Weights of a small GPT-style language model, trained from scratch on English Wikipedia.
Size: 11 heads of 64, MLP 2816 tanh GELU, vocabulary 8192, 88.9M parameters.
Architecture: rotary positions, no biases in attention or MLP, attention and MLP in parallel, capped logits.
Training: a variant of Adam for these matrices, 903M tokens, 13773 steps.
MLP neurons of a small language model. Each row is named by its layer, matrix (down: output weights) and neuron, and shows model dimensions 0-233. Each number is 128 + 32 x the weight over its row's rms, rounded and kept within 0 to 255. Numbers have three digits each.
A block is one neuron, or neurons of one layer that tend to fire together. After each block is what it responds to, as a language model described it from the Wikipedia text at the highest values.

L8.down183:130132109140130148143129136140150092140150094147150136165144126193154127125074113125169155123117102116110070153113151124223131142065102121143123155140200099155136148156135116130127184122166061167133151100083158154157149163149122154151112116095140109113079146078161132123084102146080106118188203189081082149099148135156108131111119155141097143161132100121076146119111157157126128122069099147143124172109137106165112116141122085180155148114158130154145135082114071115052094107133134125180154185123133106107109140167108185076129113147152131117069154121142157069148118175135096150107131133139186130092090107165086154100188188142131170184113113157133133107158188112150112117153141142066108107171102162119135
L8.down376:149139135129122145181124123190153146173072151151116160088098093159179111147114139135148091105146111119161131200085073101113112131094116144167095137147150137194091103130171176093086118074160117200089120068063111104183105147135151126193148086134096174133180138141149118085138108120137112143164099161114169107122130102165099055104140129083087168168159104172202120161158085106114141140163111081158112101153164117181110089137130147171106102140142134112149122144117159155136153129166151109154152145134143060149169089177116096125157170120131128062094080111174156084164185152079147110116125128095140126144156116138098137125112120112114097142099131105147059121129079123131180131132174143123100157118104148188129
L8.down426:130149112182119151154096108100150155082066136169114113154106168096142142184158153184178093121109132121086094178095162139138107115094117172113108048145211132133146143134089135135146147100122095084124120153097150119144021120119167123126144165115134161142131102125107092183110118161143163124157149119053114065087091168107083131111118139116134111089104116137151129164207175162112128144107113097117136078107181110129160186138145117089139101112146176099152116054177143090108118113182114143134110081155106161071126146138158167164105134113178124118132103134116092116129103180089146111097125178145176173099170125160136107196103113137122132124134144087175151124159121105158130105078186071184092100151142150090126
L8.down580:179090148188143066140139152146139145094170123136135194181066130182116109102138129132201148094146114080148144115158103091116083118133159142147095121126141139162153200141110157140152154115135175072126162122043160153182106155146107100160133144116156175123153098132124150105084126112109156127143149125066045132135095111156087184129072139115166170154117126163132114152144123114062171101141096181117094148202107098106123166153146197106144091136089064076150097107148092140137127094115106104120112065132125128118120089161166134143102160131171095113167115114109129081176164087083152136106152153169112055133174138137195114118151136148089125126133143090126097156148108175093115127107159156163137158126110112150080
L8.down705:111181108106180150163106056106128110061103150137144156112151161190106094148209091155193176084127104035143178138059114116076103162120146166118110166162151140133116113175115201113142139146162133128082070152124164168176170211161165102150149141134145164089159119179175158128100089196125152124094115159120135119119082152156104173115098138097112164148120176073169085115108118167113138161173162138111211147127129128073176124113151175092169126143127123133115094095140140109134112086148089100077084152134159119110146105137188171108120140108135114107104095112138109063107130158129090156137129077128113175203132150108115105104110134128090122115118081072197115141234087178149095158146126106091121124135109115142103
L8.down742:179170125175122153129129127154122111121121129129185177134060114144129070136134139128153185101118128125079105165062125142139077169090165149061114128132148115145114180125119160062172125162083118086038077065103087152149153199081140115168124148142122110133118124154151120189106111186171167114151144163098158129123102151205135124129132138084129117060168097177072104135118160118083136137150178154160142164143086175104147136173130170057060097138163122106129150129175137193133110124097117179122105157108065157090108110249126154135098156083100121101085152124115187148101167138147168185127116142224101086108099138124176101063144165120135106137161138121112071103140117083090111108131151129109132166160095094147078
L8.down797:153159100185171138169154106136110127178120076160190135117109135143128131157162136147216142065078126145115092090154105122150138144146108106114111169122175117143126084109129093112114110076186105145117118078091103174112119143147152144139151144143127127119107125167123115149165195179108099165091148128075178123097188148051147154158146117085127092158131123077117100136134140094146147128138116137158166136146139161154088118077107117152151140105127103083151083152149081177187093194128126103121124114129098207159049155139103093160121118113126179068175083113111089137190179123115141139103157171134100178198112113155139180090043118110112133202168072149127109117101132142149143109164150133107103184067128143158129
L8.down1060:148098119155110124131156148136116166143132125116160149110129114154116131189201176122161150105087104101095092071055080107094090136138131143088132148122173096121189141144120147110129140131167121074149061140083129159183166186199156101097085154155165119089164114142148161189151134113178121102133062150083140140082098141210164140162153084097130130096106161135162099120168125113110115128168119147117137137134075097148153123114136162135149138103080134151182128149138096140087183115153110071076069153133095147149124137176131136096106142090187105085104083184125130096176177072066192116134096184139126148108229147124133119132166118124122139164143122104135124079147157147170126115089150101153123149094117144103090
L8.down1130:134103090116167088110135158108126150088144151181053140155123156082083110113144154119144128186127130147132102137136127123145147104151103134144134093131163075156197115090151101137151114151120070131122112130128135088157127099100182117046161126132065159081115125139128177200129122145170099135063135086124136125124083086119069102112106091132152188094169125128097113184180063159124165140090112118195098179198064197100094147081123111115126140140150117080149128129120033114077182152113089110125119119126143100128107126057147111100177148106108110080099120185113092122152140125101120103154156111168091123081186148118137089123090187120112107056127108108161122128114081097213118157117110174149157128111140137186180
L8.down1153:173145147188132148143185121110157116096123166146105117104133121181097094151140106126231142137141167112137111138071135137077143109156195116112107133133155139040146092111130152104168170088189126111115130113092151131160177129136091140100143120161127079108162141126137106149118119125148119131141145191074099153074144136183122133088201078080115169118113108182152135139147150148138119147131140107114159104139114101079134121124180180135152153139137094132132108126142155144137144101114147110179083087130153190109116060151121112080160163139137080095113114088120119124128166088077171162057138090181098173120127091117122153120174149146080141085106119069114100121132167093177130118157177156159122190171114149131074
L8.down1286:118092112114125122169157171153095081089132150104123141142103101139099132125146182077105099141126122103127137169145109128130158104080176132175061178184121129166115082151128126160144183165187079152151097155150138121196118141178092104141159107158172176142135080152150122145098070128077114138111124150098160057138123090175029132148141108110082110063103135186163069182167101091137090124155148134124111156097153144127099119146143089062126179166146110104105088128085167121121149149171172089105138111057078095055109159122119192176173148141060166102095130154144167147112111170167120110186123146085121162119086100026159090087161073153101074065118105135113130125109115115113097142080154120128164159204065120145132
L8.down1327:131111151138145128167095172143161131182132175099174119098152083133153116141153121092185136100096179112165130110122107118117084157173127088141163161103127115125142095175160147172118077130127109154172115063093128131171122204088139160153156133115078145191107086075141123129126143121138157130104116115139092120142074111164196118109121090180174129172151152114163125107140157099110105144209108112116130107096142094097149162150084102145121137113177061109147160131107126078140109119150134142137149162176138176129105163155131114104107133097139133136125092156120126156163111177102115096169135134126077090093163089216100168151115171168087150125098128182084103104168144107156182148142139167077078152068115113092118
L8.down1453:065149161135173060118162165142118145155076193125104101078132094200108153095159180199138185144154135080165149097128082137144167142154125119148074104129146113103131139083148193106091147136140155131150122142162106087126141165104132120164181097121094126083092143178124139174130135089183125131122077123164121143116095140124123146145102154172118203112114184151087138155140136111122132085126115113128144139122149065175081116134134190123127108042110061138125144142086111133129167143085141108108118131121164133121174129088067201122134168121105078169172160130170158161130122118113199166158127071139123154135198188105151154147096209169117181140143122110118105135204133161130121100100131089101125186106162102074142
L8.down1580:137106119191121076155071133079155074112141170121103211112116162088124132115085174114174157100132131049149108100206186157123141209152165134124077168159164106139142125136121132080128112174140089151168229171137136061050156132106151145128178146104094126146134159129163154127124103139092113088077162128101150146140152165098157136165098159131117130142138150163087140126169122112131112110116083105062111143122133137144128145174092107131156134102204108104148144142130104089120102116108014064112146125127165102072112128125172097119102102178096164178120175076100120073095137047127143106153177103117126119154142177135153159109112136118129104139158093125118098078103170136117123151128133137107136107163111088118070
L8.down1649:100065093181149116142122100157117135086185128138160099193116085154107101054130139128096136159150108116214140125078104189128123164127101152169166156111075123150127161082116136157138129083077127100133178131109097146132117133196162155144131138191091160159113107148158111154154110150106091171177177091098081089100118104137175165158135148119178098139131124150091093185121123153152119083152163102138116158075088122101079131131099162068073111059097133139169104140124105096099131118186096038137135137074129139109127139171138155081148125151088109157158111134173131066184177104143136136141116115115096150096132140077151133077160104142125111099135093130113127170120087069056127162158170182110143066124103068123097
L8.down1674:100134110131151164186093141073166141115158124140100148142081099105086120108133121185188115078107141143092126133111138080128116182093164105127095111150178177179125135174150110070128118186133067141134122118098166116179105173128117129167140140148113135134095036183155163119164121126155157145146156226125148218120093154142154209161147095136147143109131121136096106148143080159103161099162105111109095108103129095106099153188109104111055161147096108131178131168119062165155122084183131172164104146109135095127139112077154174136115159137098075104116111078114101100124111128118136122076106119145082106152100100136088101167148083154108098167120100110176137121154089105123096124122179130126155151171118141105120
Description: Second or later pieces inside words split into several tokens, mostly rare names, foreign or technical words, such as Vu-ja, Navi-g-ation, Nvi-m; sometimes a hyphen or digit inside numbers (COVID-19, 10).

L3.down98:127148114168104108144099155117116113141190125129122115139091175141141136122067141139178158123167082087198121140128107151138123172152097109078199125152122130217108119100130158129143089174123175140124073149154210157131117133161117159132120138139162146118134089123133135151113124154143122093165133146112107133116114113046140148143212172045131088085113157080169100165136126130179157128160118128108153129111103112200137106130062122141119119146112152157068164131201123137112118154157092139190187135154086154098103131137120109124168056145135151169130089089071091120092057153131131164100132164096104114095124162133130117164146020172139108027127086113150109117116110106099093164131092108133060063121147076129097
L3.down106:108124200088084141115178187134135134135147164133140186142165100097130127076083219127104160105153120130121157085113104060071128140121111136088132163131177157143108148105052105096140174104164107169126094186090166105127152228201148135168088187096133167180094150156112124139114161127122106147156122110126127126132156128088057069186179136156192149077070105085161126141109094178149176110147090105124113188148139131148150102159087131142181059075112175124132136101108160152102149156178161143156154109126132113170159121124107137154115132142098095095123090142160091132139071177145180185163129116128090121142137098098088107141141094140078113044149073154151147103114141124124074094133095118056126140121168106163127
L3.down1510:088146138149134074160134124073079069120121100172141115096126166121126125141197158165043154130137173171182184121089099101183187155179142076091165142128142166189133183121116165093094092133098053135134163166124141199118148118182112148078127121115172142146083159132160147141063112141197105113160139132165136201095116100162117136130135122120166173117074135096092145186159116091133128178094148144127071083119099162179144082140080121102158070123146086132142126144162199116140160143132140136120139092162115174125154097143140067136139063158121098161107151121119123200130139184166205150072094164116124088145151118120154104076115127150166120043124151128130135175087074105145086128125135100139044120097132040099062
L3.down2083:108160116207089076077180137165104139164142149150102189133139137089121140134118176173130039110170188127128104111168119168095153085153119112103145158094138140133141122146112157103120131137159056130052092113104152127101121166110151138133148130107150076114127121079105137120098158096100109118164142153152143137211102165155153169138126090079147116090138082092112108129092209161137107176177154159146153164129131161189099082176122081211170081037172146099169133085126128129093105062119092132085190147105076124145160113184126107160130099137094145060137130054161125147132110164092084131108116086081163101120158114075180096079154080152111160141185098149076153174098138139115103129147064123073138201091103142165127
Description: Mid-word pieces and prepositions in chemistry, pharmacology and taxonomy text, such as N in C2H2N10, py in methylpyrrolidin, and at in "nM at CB1".

L7.down2388:101102122074089113092110088145117091126079087177146139147111132165146127082058137078030128190132119088162111100077161143105139106128128112086156120126148129146102147143122144083072182111120139131159184100118098159137168114166178156162165094143108137138128150101175155101142141107132116159111145096120141185122122174128129157069124123130161125114126166172131183191122128118122102128068156106127125101141136198122054149129082119173138157125094100156137092115162134212105089125137167119127107116167063134168164145140123103142107070160125106103132125156120161175137158091121135153109115098102173150171074114100142112131220116147134120168099203157138088156225079118187089180174124112101114167083136155130116
Description: Word-piece continuations and separators in chemistry, biology and database-style list text, such as the der of derivatives, hyphens in 1H-tetrazole, colons after IUPHAR/BPS; weaker on other list fragments.

L3.down241:104126112138085099093074109138153102116192167149105169153134140160139171101083107125255130149138143122135077099104125098183060091142102175086159079109050155096100076163104137100128174057116111100088097119107144121090131197123114122124177153131136131090110050153140161122076098100134117155189082122149135105148152083133130122073126156121097174133092144098076186126119104089166162118152121106097114116154102122126155146131103124080112128128110152139131132037140165163112107122120158134088169148172175172184170181110142086122180122133078131081100091135119114088136134183108177192168123188148151138148147097153107132028102107137153116130152090112077146078112117112151099104149112097087125139152151176108128
L3.down1276:127155110141117173159117155112132129092146142108138149118133092146086163154082083067112144140048202135145158159114083080179102104201068158138110096112111123136124144122174070083128144154118068202118200152085140066091175153075130116088126159193072079123129080108108089169129083117135136163132094154171120086130117168097149128148152104192146125153111150064193151117182111119146153135180139093118110118162140104165139138072094154133139121089094086133057139083070167138101118108133102123141163169142130176169115170163187088155136163108169125198113169170141134052113124167135145135088072118091112113121081136127134092180105139154080119136092160168151124164129149107184154128137135141132198112126118138137124
L3.down1459:115048130174068163098141159128109140089145120124138113077105153149069132120179066153103054111196143127140103165127126164112117109136127170137139135120142082092127138133152103037142118133138117116101135118137127139114118142101156081152138082127142160100163158123163140117133126152103122100133116087179153185074088159107120182121148146080080144080124200170153159144149117153097121087186185100129062150135150167197116160117126160170085143120108124085090184070134151103090147120091147092166090141166187123128139144084135196131055170114129097186114168086129143143154168073095068108147098092133112107170067119157175120135103131100133131124121175080146132086119130165110093144106089145087098091172105103110110
L3.down2695:144125142131102093149120131139141091158150068108148129149057111087134150177161097158055114125140226114109158131129148105142104134159110147133163160125141159052116142159154113134117095121143190137081176103147115136147161084089109137105115130150179100151138083135147115144115142135134122155118117072148087105122181159137146110102119123069112102094144117160097182160098147116105108089114049162113124087148128205108144227130093150100119130134135097196139158089075172092127169171098127135099172118135177148120129105125120125171096147138086097149142099103121105172164103165154187070125096164150092124145086063099113135126114113143128097171106122171099137113128178171139173135114176152101156134112107115095145
Description: Closing or near-closing subword pieces of multi-token words, mostly proper names and foreign words, such as Nicolá-s, Athletic-s, Pi-us, Aposto-lic.

L8.down10:110171124150164108168178103144037223093201102116108080145158115064142139120140115137107152105067132139165092135134106144122161168151092184111152124160137112191148117128159127145158171103096141184090138114153162131139109077134095094180112060104176125080184094102165103178114152082168125152077169157112068143138162109098099180098190148167188131156111083156149157085103106141122118098115147103072142152091114124139213112087139129131099158103126137162121183118168177077081032106060129151129169102152090145110131128138145131113123161111196121121085102109146133079135102105170037114201111077112136118109056124140131122175114084192139120125091135053130083123166097141144127122147157096152080172097104201085104
L8.down403:160095147137105057134104118202163065104109162145128120091132154076117128135097139093138116062127147076126204093111074134116106166131127144167145055156145162076059141087100135090067109126122105152103135140124133101102090107092172090146111147043161138114151116128156111122100108096150144132139167118105135152113158137046161094103127171173079156170123181107141121138139129123122163130121171179155135142136163194071179113122156135122161140152123167161162112106151129065190160112107138091128105110097092081097177129081131145142136089081183165140061152066108171082131141136154098120211113098121113085151146114124172125128119110132112119115174129177177129176112144157112095106131159074150131144165068186078105
L8.down647:122117146146113094131150152146162099060163079084156143137129156094129083100149118101035135120142148111099110135146127188134101131093127113144168148126113116148085077107135159129172142159148164121151098135106154129086158107118138185130105171189155144111105132140183096143130131116119137129108145157159095120169126094132185115168140083129194191121099134164141151164171134054144141132233122160078103165151098156187092138143114185130153141129163103145075150167080174140092115131174118165129199130145119150131158121138092130182097144147150094151142106139145105097114140146135124103117106140136175067213174154080074117128106114117068133123167129119157150126129076127152127175138109157070127131116146117177149
L8.down902:092164136138179212130134211170120135114110057083102153074117197111082068110058107079095123115137165167089170135124193159136103115132133136135102144126049117122080115092080121155085105197074152182126123179142124113124160109149168084154153092131102093122091085161112128131050157124113134137116125160147157058071145095158100145129092189168170170167126122130099081155085073123103180118140175187106113103105091101113115096172073189082188200153138123138079123107112178151154084128090131124128152117133150186150105175096132156129102157142133147177157133176113084129108177087132142135116175087104147094105174109114123107095163128117157159122141138111045147077109149176074141146097139159122150112149115102139095
L8.down975:095153067163150150144107139157193099177133131134132100096149242125101194160118123122209181109102103072116097221106107118150077115123082106097120106148100095095137150162149137151102135074128099227162160110162191154179101117181111128127077077095115107151159145143101204144132158172114126140121108139140074104100118070110112175106122098081141107097123099168131131137073076129144068133144185090161115153112155139151133138089178108163156070117112082163122128116123112128099142112156131094042104121116096115100102178120117123132126162143187141084165118169180068096169151127129089065119167168110174183099127111170178151160184135095084104108100096088126099128116103131136161173131125198056081157133068141136149
L8.down1087:121127122151125125147115128160100171121105169093079127114142098138104154100128160070084150098091179116139137128123127173166081136148173121114160126151117154169089106178117166129097165070151129116180134191117100131172079111114165177158164137164169104101122117143155100145129111111070073139126096129100070153135097099120123173187157126120135113151085069143170149062119107147122138126164141111088090137138121099048136179213087074069143120153159095142190119064131142154144140082198161140158129137140182118115167123164172117091124122183099145120105118120162136104152080139074141083122102153146133107058086162130104102085100129190159183141159129089141149134170083075161109111111152147074127081103221156191131
L8.down1198:100159090171174135119133146132118185131129118135165092149132148074130142149119125144073147113115139149149109134135115109162108148100082140102105142105230189162098116111141177154123169146105188147099103132124162136094121121132106140208176105101035177128131076134067145156121089136170095255160083101130101164108056119064114193107142108151131118123101131135131133109114085150135096166097125167117131182130128063092146142088192132087080070103066124114098114157122111147145150073133179189130132109055174125182116121141137151058149133122141154158151155147172106102188128095174094078120229113126127082134122090126192105105094093093138087120046114118138110140176135138122194114095108120207086092112125124054116
L8.down1200:105227158135096079104078124080110150113127094172103199157082146115113185147135184162037127148143184134109108116121137098139128119145050113127157196110173104091106134093175133156105102107146083139147073051182115117083079072113065166120069126132079082145154109079168162136067084151151144155203093158170122072094149102162083152088148148086110142103120114163153213145146124134143141137094087145111203093137134138091095118175141121159096144176122100111152149140147144119141144113112184179111109102125113099141154169139173192125083174145207060083064101087130099119138091108143153102121160082138148127122111182110131059072085131186120137093134101108097117107152156137104156123128142090136140111079148152063088
L8.down1254:135057163166132109135103137077159066111132189116143160101140128128158135152061148128062111038114156100127146109139069136152133117160083129122137113013112104133172134142048132137148128111122163194110106140115080077153115151157070102177146184150154141107136119141124108141125169166103139103112115171153160159097125097133113143208145150134128135159097118110084096102146174137110158160058179152081104115150153123160094079159117116093163161095157156071151134133087121133116108107116111101107090170126102116087076164098162079151074132157139137159131190152127182122140097126139083143121077082129129143133142069085069164092197080182130165168080117155116157169141111155133056126191061065116123170101122137126156
L8.down1274:140146128074183101123145158154170144120091185111134081127168113128144100173162095185157112083109137097134138173168121127143137114040075176139141068129123104065089117158121098152132125117111098125076149074162128165090131121129157091151138139135145154163150117155118097112135102134082056117037124096175146139200135130132161130133057111176156175198138136161075102115121143125168120175154189120124134117128135080150159118136183107118175134137123139084169108048168140169152147162090104145096117114168104131109114154178160069111114112084114135105134167153178151182096146091088125140101129192117107175062097086124127094122050121154101125161106147097140148084073113119126105087121117199097112135104189106081141
L8.down1540:135151088153119100122113166112138063135075113097138141129136157127094182098123114211154121155184186095148163112151172125137109126048097166194070045153110144163212134156116147096145125081139161107122149118138132146193162129112067129179146127131126137134144128101080148127200173112136189107110102134121198097140165098183120134123075094145196113132149119116130190107123111098143157170224134169104190087177119139138123126125111116098128111131140159138126092097139126169130069162115127109128171103133127101158109123163153125097126143130122162111060152164164178130128054128156165155110126126145089129125141116104147155208145062141113135084100141039188100151119164125152129119102052145087170112119169137143084
L8.down1705:138124062148141110112136129063101136099118059088136095126121130138197076150104142113095124083118124104098129105153148125110118138132114075159079111078139153162112090140137213172201073152148111168075150112152164122094140130142124214097166069126065136112130116115142147105229168037149120154107133175095090158140126131055135138109128133091168144171128123087160188138159116093131137157135070128141122160130145089108138150224115150102196125140125078167079143145071120163191109111170125162159143096076118159157166166098145149137134115137117118117171133175125159064111108143132120161072138137096099184074126166133152130121144101077121167097125146146141111100134107147062150106084122174177090086086075090054137
L8.down2043:141194124141116140121074150158118141110081128169083163141130120139160120118131120174152164169115118129115149119102141153141082090184101168134062115059061145113089071196166121166086141165138082168134115065174147186124153115122165137112169140190189108118119162102060137105066166133079110122055062170155121077048128134158111132030101077116100127148147106168166155157140150206109142078187109135142103107059155100131121112097125060126166192075105109097131075144113141156149112192117125140092154136149121109100076110102173073118129121153137080083144175135151078120134161157105109095111144111131159144162082141164178121159084134128100141171107137176152168135079145145162116176147067112101101096159166155111138
L8.down2100:175140124126166116077111129124160136116143157134130141100178095085108161088117121121085160143159097134136166105119150129156042126168149136242122071134128102084210127147150103164074084145099118136143171169120058149129088143147151148130108081149162152138155178145133089133162146129045133137156082091113089082127101109152158060134100126061122108134066120099154145105176175126126149199140116140074125179098123125068143087136130122129155101106148052110130093101203189181161110150122089095120163162099151126178140118113163084105146119134114148138120155142140169158137142146131129142101121152106100142082096103120118089197135091162131125133115127112140090125142119144097150126122161114094139105100094136124100
L8.down2279:170120081143120105023117127131165116099058148130106115157136077137078147126136118121066108124110165143103074119193142126132100087070120138115122151154144125201180121095123117140109150122108177126149172144120117169113126114165082148118128137170154123106093154155146147162161109102107099151145137203141081142202112173128139127117094117134187147165127107114092169113214140100137158061146200118151155166129085145055087089113073136072139082137117180123130123052181140149161096142123105164145106089102180159140127117157082072085136097152136077098081118126134198044121078164151145147118118158084072155156098096103141078118157083186133089132109141104128090140117146130106148166189089109179084194094122172084116
L8.down2462:134094146086144115138148156098145113070177134088163099082118106128122135089132089098085097067102111119101159107167119122151078132088026116134067121088156162113117131200169084152131149159169122069095095141102140129105164162138151185131164088120093096102162035172114139121134101139087137152141137147171177116175085134141139139154058207156156057105123136129106146153137088130068119090081123132141084090119075159067218116113136161136154112105116113168115155145115154138111135089151117113113126145146131164183122110110146120080141143180135154110150099093136113146109202122178159127125120165147129068116090106128129075195123175128141184116137172140111139130128142119139114172143159141129154173112123060130118
Description: Single letters, digits and short word-pieces inside words or codes in dense data text: SMILES and formula letters (C'N'1, O_{5}'S'), mid-name pieces (Gu'ate'malan, C'ly'de).